From a checkpoint of a small transformer trained on Wikipedia: 40.2M parameters, learned positions.
MLP neurons of a small language model. Each row is named by its layer, matrix (up: input weights) and neuron, and shows model dimensions 112-303. Each number is 128 + 24 x the weight over its row's rms, rounded and kept within 0 to 255. Numbers have three digits each.
After each neuron's rows, "fires after" lists the tokens most often just before its 100 highest values on Wikipedia text that the model never trained on.

L3.up644:149136116161159106111135136133117118148107149156143121139105165140100115122078129171096126152144147104128126123140127131140180156124148116123191137151182158125134130103124099131106111142116154134102124165130125131152114102120120122140124109138153077110173123109146059124155108126116082135145113093139141111158139141092124132148135089123143138104138129168101142148136124081097153128098112108124120141140140124193147113158094124135116147137099113109117147159133138143143092168131179177120116156130127159105117146148102110133165105150137150105135134109164193108105173129124128096
fires after: "1"

L4.up1012:141135147121134142107142084130144117098131114139139137138126121175095125115116143119179142144149131130084107105159113159144112149124150150165150134128123090098119116131092118129135132167114111113117077108123098146166114073136164136134139116143133112165094135121128149130142147158132141155132162121066104095086128107140149099121132125126106150101091084116118124129087125096118124156122087132176125091152177125092136112133156094134116138146125111094159098139080124097136130117128110107125159138149139112141144161086107107117093134160183076087100160114128147124122096139139156146
fires after: "\n\n"

L3.up921:131133104139119101135140106151113103172103119121125142092109140191113123105133157122139097078118154116142106119142130127148158118138161165154169141152113129125150148155112109139142107162075132149153122139144081148137122102101147160100149077136128129097119148125180124176139120136141119102156120107098112132152101146192143107124163168106158160125167080209150112153133117170120116111152082110168168158125137150163100163114103152122111135115093123119115087106139100146105134178145181136127147088125130101126161134133112141089128119137156141076169127145140109164159137165112144132
fires after: "2", "ad", "an", " of the", " S"

L12.up114:114133123111122072147102123164162124123117134080138135122131100135100134153136136125164111168113126164158162131185144132148086172159140117130160104133094149072142141148127103161125088139099125127140134150115114097120115116154112140150141127187107113153116139083155085118123114134168141118098101138146150126142092111135155126128111109107153123112116114150146143094130114149169108125133115113121167176106137160111113171163119113169133145114131103124126103132128104112083124110115127131129147132177109068103106069138131125121124115110121112184117096102171114142165161158125139127
fires after: "i (", ") (", " (", "\n", " | ", "100"

L16.up20:137144112141081157123112153164144135101163152138139146090097126115140144117111125079146083166143115155084125130128123108152160151094128101149159166135170088165118155131145106118191104139115126103150124134139101135158075147101127150112120133129126138118144094142117160174129155090145103123160133105162122133146155085132154115118085127154143166109118117135075115125109119119106114111144111126095132129136158120153130138086101110129152157109117142136118129114114111130134136125140155087158126110148137186157150124087129124166134158140116122142134120121106180103135152128093162148
fires after: "2", ":", "1", ") |"

L16.up1459:120112123105142137107103121105138148146099119137117097141157137129165116154134095106132101135140141117138124101147136165116158149135150136066140116131138098143138138110150129156141091155109123124093135119104148119086150167100089131164141131132129134173144134130144136140092176125185135162082126142113130134124141128158161130152119134132094126119099094113168171118127121115126180142136128135108142138135127147140083106146114112086145064111149124139132142109149114141133095128140134131132154123128108132155115140144160122137114111091148081085123162148156108168143190113158148106
fires after: " | ", "; ", "\n\n"

L12.up275:158141129119098132179120130149144109155130143122117104126139133099102088108128111126149160119138177136109149124103115090156173133169134133122141110112109103170122128131157128142088118133110136092154143118111109135116121160104071124149137141131113134118072143117102122158102133108112124107117127190106094135113145125152121113136135110125139146167123103068150143173093171158165121109122099102154071085102107102112158084081157139142132129169128086131121122158124118111158089149130159155158129124141102135149139068182145130133149134130119110152128116090140207137146114133138142150
fires after: ".", ","

L12.up1332:092143134166125134103115147154127147107108104109095162141157118076141123125172128182109114159101090079103102125129143080121127126146145106109112157083100123165138148149074120106140131098119158085153122153123103132074166151145111158118127122137170131135126136140109119184123099141149173171122145134081131099143151112154141126128149124142109124101121144110153096152149099157137182135105112138134100144156165138121089151135103159157136091127111126125120116133094130141130127159105113177108152124106165113165123118153094095144129147104100156138144085133119151179121145137105118161
fires after: ".", "),", " Ch", "9"